python train.py --n_head=15 --n_kv_head=3 --head_dim=64 --d_mlp=1728 --activation="swiglu" --norm_place="pre" --norm_eps=1e-06 --positions="rope" --rope_fraction=1.0 --attn_scale=0.125 --init="orth" --lr=0.000605 --batch_tokens=131072 --seq_len=768
MLP neurons of a small language model. Each row is named by its layer, matrix (gate and up: input weights) and neuron, and shows model dimensions 32-287. Each number is 128 + 32 x the weight over its row's rms, rounded and kept within 0 to 255. Numbers have three digits each. A neuron's up and down rows have the sign that makes its largest values positive.
After each neuron's rows, "fires on" lists the tokens most often at its 100 highest values on Wikipedia text that the model never trained on.

L4.gate477:145104122151133095124115097030053115108090149108150091053124116117104129093135097125129110132098077096079154160139141089219138151142126148082115081180149099115125097101125141144125155155126149158135140137103098150142109159133083151139091165109120171090121135176137177204113165067142096162100109104155122091157140118168255174159162119163149138148084087197061123099212164174130114140112116088156232140108096159119157123129134132104141107123180133124166102156162108141166134127154107101156166115096131107124142136087094114172097099124064161159096152154055100116185174144098142171092153158141151116135113099175150115142138118100146074132107133148133221116152137135087095110097118097105142098163110120167133144150138138149095135134162072114115063126143138119160133098072104
L4.up477:144179119119132126162137118092070125161079111110089156155081165135127176120089145046104114153120087087085136113121121095154108105135219085102170159162138133112125218107104134142047188081110127182133129135162134136120129125149140106105122159107082122137160143171096129220139151132167118140155184143147084049185174127108097144123112183127083116182125130109098052113177143219150111080155066102166150122059153123172133133157134102158140122188119076191139152183116172151147149158124125122103164078153148067153160102105117129122141129128109110157180124091109087143174110174118178131126113155135174094098141101116105160162067136134168218169138143170161128115117134095050196129102147104040189160113147122101173164176114150125092161180137128168102106130179119133031166098128122
fires on: " |"

L2.gate1552:123124132136130107149107217046141105064169135109127117119118161158147170140193115099119130130085105159150094131128134116146098129080123123078123137121104137189128111118129122134172115203137155111141135070106102084185097176077123112145071171106100138137134141198055132131091101150166086110098089134094120149151113084137082163142058160147140157210155075186166138138174162170130149126120103155186158182128136120057161141161148129136158104156104109077175159114113143129149127127147100142148102138123204143121105080145142144094149171195157151140138108107100113152185106090014132066107127122137110159134163144113118116149096161083173101161124099161095127124146119152094136117175132187121130133134116117162119141162093149149098097201142096096151143140142133147098129125158104
L2.up1552:161155063127125095125141155106138144132097103117126109150111150102173087159124093089094063157139151155091131104121101112084117101105064056121154209126138099100174151121132141171112132143122126190170112079176150100155156152144141100113161146094100111063138149150092152131079187100083136122119171123109174115181106162179143146108086103160190119126202156147126103117162132157087104132065117160207122132082122113147155111128165107133123146193143118117136121165208144169119145140134124116140159152146141115081181119120129160163147131152108094140203060185140139157131137132142143166135121144117192144157143136188126139186145109096173087096116158140110136091111150125117114134095143087171130204164130079067126128153132122153137100142037107148093147103110143096103127148107150
fires on: "\n", " |", "ph", " nominated", "9"

L4.gate828:100079125178110136103154140113178076123118163064159094096144100088118106145081173159137134160184113127118128096143117129115104083086185116094130133130185098141092097138121096156116107175129139157145106139119092176168064168128075131126156111117107091117121146118155120129189050128115143155108078068139172106183031172147145120115155105139132150102117134132152124156072150205066149169093086117126142133073135105117129132098154129057120121155192145121146141138130055137139172083127127119090135078073149125078093150109178146142189132158169166161110093186086177082161209118097137132093140167133135147114140106106117142069155121191122115108129119133137170191180089097092085103151120107117155121221108158134056085205106139135144113160139122113119124128161168066159095130129115
L4.up828:138124059159112109143146145126132175126135156134126170113105177063134153131130137116130047207135091142141059113050104167138176115152118161202151098066143103120155160107083087142153128144105132110175126122123120111152156107102180113123128103042140131114139118141098122118113131124066084135152130167112131093103186132062150093112108132164185110081167136106131115150142144164111099147172098123148218162120114131104141116153116146130126139153149065104147118112130131104123149100090171138128217085129203130119159086142055112108133118123121114142118165106122106174100160175110174096171108183137144122125149153150128127144096121227123109122147157176145116140133064107135175111133174100134101138163176169115148133145168094114161174098115150162164166101188118088123126136081186
fires on: " |", " was", "\n"

L3.gate1512:150140137151116133066069064140080153168116143090097150142132111087160144115174175122133129063060171154128207156135122093139110120109192114117074140101130160105086119173179153082195127214110142163116136092170167140111111143098143154126094144151138146117145135131152097220164111088109133162104115114079164087125078088121141194150044085136151122125128097127111149153082138193098140104146124100157098170042113103172136171157074138128094147109126124159116110132114073132145108149158106074116127117109092052123082150097124164084149110138214131108126066099167124145165134141078122138145151149172097094131088086129170138122103163095168151155136117141097112115161154123100148112078075170133150128116079120136134123158089165153111098122069123111144120090133157062143130123114136
L3.up1512:192142080126136137166137113084096140191140145130128131131160104129136139160158124164117106144138157144175181149137131083161129172110109200119073125121132164141137202103138137142144141115143099096164191169082102059125156133087155165062163158107091165139157198128169140164069126157093126146069146128171138121135150143122105107229129150119117104150183107173149158138162151150140139132114221126101116090189151127138127134080126103159166071152102185128122103188144111132200159140094146138133154133065176060112161142177145092184148080090144174090102098112085148149075130160152106082129137166105151093154084135150136047074090124081150132151129154112103148125137116111153143155144169169124125150154125167112152103139152124115134101078148142151126139095114135108161175146052100
fires on: "\n"

L4.gate283:155091115099109138159153108096126093159104164124118095082193171134125142133146118097127129132134158141207157114133125092139120106129127059105111093158126134167117104125162167139187106195110147122111135105186171179144126168139167118181140141178149111146118137141203216166093134130125104104103128190100155130115067084198149177120080148081178177164128135136132191166143127148109118065121108106103088112156113160158121188134107120161139114113111110135094109055097101205149100158129075093153138111168115096162120087102142115148155126157159122090103124097158088150125118138094157082139109137134105133154154163113150051142140112138140083102127126228139102143102080148116121042088126166135108115136053090149097131101094099147095180111124142144146114131124138175103198138082141
L4.up283:129119136115094141155117141104102089155099092175133110183171108129173123108211116148128104131118135136116154129148132116163124099101124159079088191090169113201131161138120126090130131137157190109171162156078120087162170177083167162174119098147083120126141172125121129138131138159142134136089118137144109112051187081113121144208133188129103176097161143120149167149076133157132107112116174067149137157101162193059151149131121140098135178128145152142202133205169078126177160064155143178161115096111125112104094170109171054123095128124102176097065136142102158140107146111106091142100126137113093076113093122103094185219158137094134161136140155110075109101133200103130097156156207096091129096141145246193056096208136151119073124090112153154118122103130167094093146142151177
fires on: "\n"

L3.gate1316:114089100137091152122130144204119102208118121088134174175086158078105089056104127152211093097132110100158103120102142153095136170068182135086158122115153199054056196158190218116148186121209177141139142106121136090083145099172163100153095119114174112078168178139165138125111084128107150216131157092136123165135142101099139103140109121144184104080149128098100127184130164098053151105152121154089118147082122075138133108176129115076130159149150121124126119138086107113112180144141143094151153142096110124200174174148102125097119110081142117139118165130157072102123097112131135048105136151153055071143122157097168106148093158116167120135134164162114107171117117116149127222140078115053116090152124129102153099174119131088084118069156133121131150085178099170134145136112151
L3.up1316:109155085163096123167082161161098124125086099110114102156143076172130108120115156136175095083086144097163093137081110089157149174098107146186093146102156209119114117125112097092108100117137098101083150163180130102074171122193130168144108117179105096148128153145048127080159130143058171117116116097122117168085149129131084102137118148102114177123112146071116098107097160154109173132103127139121170082115116191126119138130120117119089143213149156090166125116194093167132093168105126156140118115149111161065088117117136112199087132197156076058097195134148140095073160130107088177138088107167068134145105086177137169180173138121133107103079171130058126070144132072106147121094165131094123205159102159184146094125117138120130131148121169122086097119137156129144136183166198
fires on: "\n", "-", " ="

L4.gate549:115130114106105109140153151177122043177119171043098189107137082096123129058124106129159156183096126125165197166156187105115162140134077162076058164158108089161123176127153114171142188085166155135138183063134151089162139171102115170092077097127164117109105127156145133136102150132165113147110073090096126111154134077128162157129120144143123149069104129121163136056063066144144119140091121104171121157141110205180112252130116142190092155095135153169166097098126122145097151106166096136061145152168123079120104153140088117098120144161133085119146136078134171147138111163097204084137107108173108084137118097163167135122085128176176133145157199100087158080107137125166112128110106142153101154122062095110150079161135098134134082156100124120125094072168183118137105122142105
L4.up549:189134128091144119116148126157107098169112108134128148129184157094102208117153086132135134130119107055123146113148106109138099125133131133087134143097078116099090127121147093156107079115213087092127142128118099072141146179122160126173124109130106203215124145168054148196091094154151115119149094067152130100146242122098105212072105095135157163147173137192114105175141081131105172118121136150192126141112151107100134115152184139104097104157104138159154108090115067132123149104095090076145146124133084134079157159137097121112109095143053094137131117144100103073147118153109087097096066108118061142204114077172094076128107151133130156206105159147150179085096098197132182123106104155114150134185116127125201145133149137124083080105147113149123095116089136096068134158143127
fires on: "\n", " |", "|", "and", " Pre", " 28,"

L4.gate569:155111067129120121109162171111105077142136157119100106101104113110103076111117032160177103096094117134171191182194106058179127136175105151110134165127140096098108142119103077143130151123161107141115200122200083094177123130138114119141149095135167141124101191114189157150141180086134086137166132166111148156135082113117153186170150086142200208137118139135202080098150128168110099186136110096113121156112170216159091178164108137184102147104114122128108140120181165119126126085121182128174157124078125190148126124118088101099114161130129134179124135154108049181176157137117103133116190130144122116075127134225153142106148080097133118060087151138195119113154092142157095105154132152153137112107138105099146057149093074165140137093179090080107125136123177155087136189101135
L4.up569:143140117050144135102153148114152100098045117145093154092076149084121076195090112130145111167117132122107122146101106091092090160139100142114122108121105103054145140157114107173084142066160129132154180136146129128113122163097180108111102168067136109118040056119134085181107194113155102155182120112139078151151116131167100136178149086133153156150135136151167134102119139133096045197141150177138089166174166119117164143153121165144147146150117087125122104127149151130110158087084153177074178126143075170176145101119064119125131142133119107156163098096080112142115080069125143134086167178135164140117129139110152197070153160095136141115089077135151123094093120090166131131093130095158158094129213124117174136085134101100153125104149109141116113133112128136122118131099159
fires on: " |", "\n", "|", ";"

L3.gate336:146151102225086103149128103081187126136093110131118117076215126168143146141150079159160122085125106133160123211144098102157093105162168138121101096117121079153114181202192181177189094156141151132135150104126127129128107174133146113190118103119115129111164120107174158074170133132116158131092144119089136076111095101114214154180134203108130080107155113125141112174152079117106083141133143103073141128135164151127134103123089178129101135100148144095112145162160104101132114133132088105144089127089147074139114080084116126099142105145125158101123076162133083086190123126167080148047101163143184137073123130132139127122120132099151124186133053174095160123126116120166169118111087091092105127100088174112112085092106124144165109141123170103133083148154134092129197063147129
L3.up336:113197105095124110128121158135064110127145182106122073088134093102178137149179141120116115146107130181153128121096135109163106140170113161101149135152124146219079109060162104138100108172186154133112113077112125053074152147096079144125154075135137155106107157099111134116140109141114083054171089085106121155140129188118143099175113143127111175188122107164118172173138129127167093109117139113171205146101193199078162160109091116118120063126131124149106137162149122128211097096175137178102090149159132100108104076191081047131162053165113158135136082076135126135121083133150069161118125116087101175082076143092124075166176135100115101141119188132111128124078117063119137163146159154098145098151116122159108118143161103197121117146139080076122123104083186171170129133108112
fires on: "\n", "—"

L3.gate1089:050120177099114173124175190088152108104168152150119129133073161111104168152159199143139090104096104173138156140081151120101094135118127124092145142090171099121122139151112123144116128166117138049126149122088096121200084142157148115185081121086160112085133143133102096123131061178148121125112155137131120106160169104104140083073073168162075106133097101113133120108100079090127135131136152114081101178129131143123173117115140098094184163150175131081065107143169118134180112093174127173120180114089112131167094146146165155110123120110091157114083169093132082073137119104169181124149129171131090156038112137144166100135130163152097104102090057149144107136125123039146135083110104083154132146136123112166108121106107114094148094094082127128113116112139124089119078163113086
L3.up1089:125142123079132157166136177124092208168148092073114138094111143067101128105154154094106126205107098136132128134157092126110185143136132098140148125113123117138127138063126143152139165119128112119091144139132154058102112057146114136143109156082116131119146106139140033148087086125138107121089109102127129168114180121081166135075039112133127089200107132109160030115135125133119136160126200144149140116149137075127095155101116091189117158160149145092146155155119118091156101083165175159125201153114103154136145141144150106081150076181143135194115156066125135081112138113121158120133107169136203086125166124156106119170141171121128103155106121102186069123102109099135156094127121134093128159164159129176126151128132118082123156088105092110103120057093123146113134119113120
fires on: " while", " though", " after", " By", " when", " |"

L3.gate596:152099102172092113125142128143072133233175096091106132205122071095175192138207082172195109121140090131209126170142135120116102125121153098130050107039137140083096190158111138185169135104128106133077192156198201135123162197164167184123088169137071123132156117147163144174095174127105146179092150087132133099077119119063146118147071152118137137122116102125070194140100142165104144162120127158087136112053127144112024111133137153157074174130113132163113163160107080203202146165151139119110109132165135133154111168131126102107118149121122118126081096096136088124066107144075158101140128128146123130132082083154200163109078120129151167096114160139144129135141174150148131114109095089139142139118139120090146101161117084128089124079128147156074116095135205135073151111165187
L3.up596:142137188113032139091095132188136097094129101125121112113174110148132121176166142177132073072124055127173113104132170100061129113115125146117087107121171163093143109129122088099137070155212142114148128126160172121114118149127135055167118139071128106111145179154089176080103105151110090127117167086122090152112096172087144120129090185142169142124136164088101162120198173105097097169121151131150134110205133199112127093165135124072101120102130111118141156138112109143173069142072129111132141185110102135150162145115125147151151126137137089018063140174105089087083130151128133164102078121105086158151088069141164180146107157138127100139081125089135083087097111137146082087108154082133125166134082174194112172158154082157155084141136106119129145137109142147126169185132153
fires on: "\n"

L4.gate1684:082165130102131176167094120127110126136127149116153127125151115162074131150186113116156124143130139152128195162220119183165131128183081115148155139107090123127106125118132090132106111102141186130121133159174123083133121137145099198160098162055099177123156149147178167165074144135101116127169129099169111115154127142170119128098065089168187139129112082207063161122159143191156139120148135063135156154105086124156183189105122110160082165188137068177132089112136126177135129172129067160147130128080134185119186143154132147093137107117077132144105085193091048125152099140111110129154086187141204058144156141101127099144133186130155098137157137135115147094052097126047120121146132105107176138158106126130171080152091123097099122135134123096158115105123151086110073124061102
L4.up1684:165126097114103124133163160111101123115090128103116119122082110115184127141175066127115122131080129198160125120117115158100135097112130108113162133098092140077135150118112091128139194178087107159160091092136110083191148115140128086158169133141111140176121128118135136200060131131067118169203165132115087111128162169132096151124099174113120115131095195192122075110118111110100141170092095112154157074106114054112072105160102175094177154130158123124132181119114173099095150115105092134167169138142114162118186138124084179111137137096132144156171178160076132163125123150113141111109177141156151111100149138146128152137156070127115108050137188151171177070157090188158158178122123044170106140158095088081175130133146137143128102133140135119122115123182138143117116079076157
fires on: " |"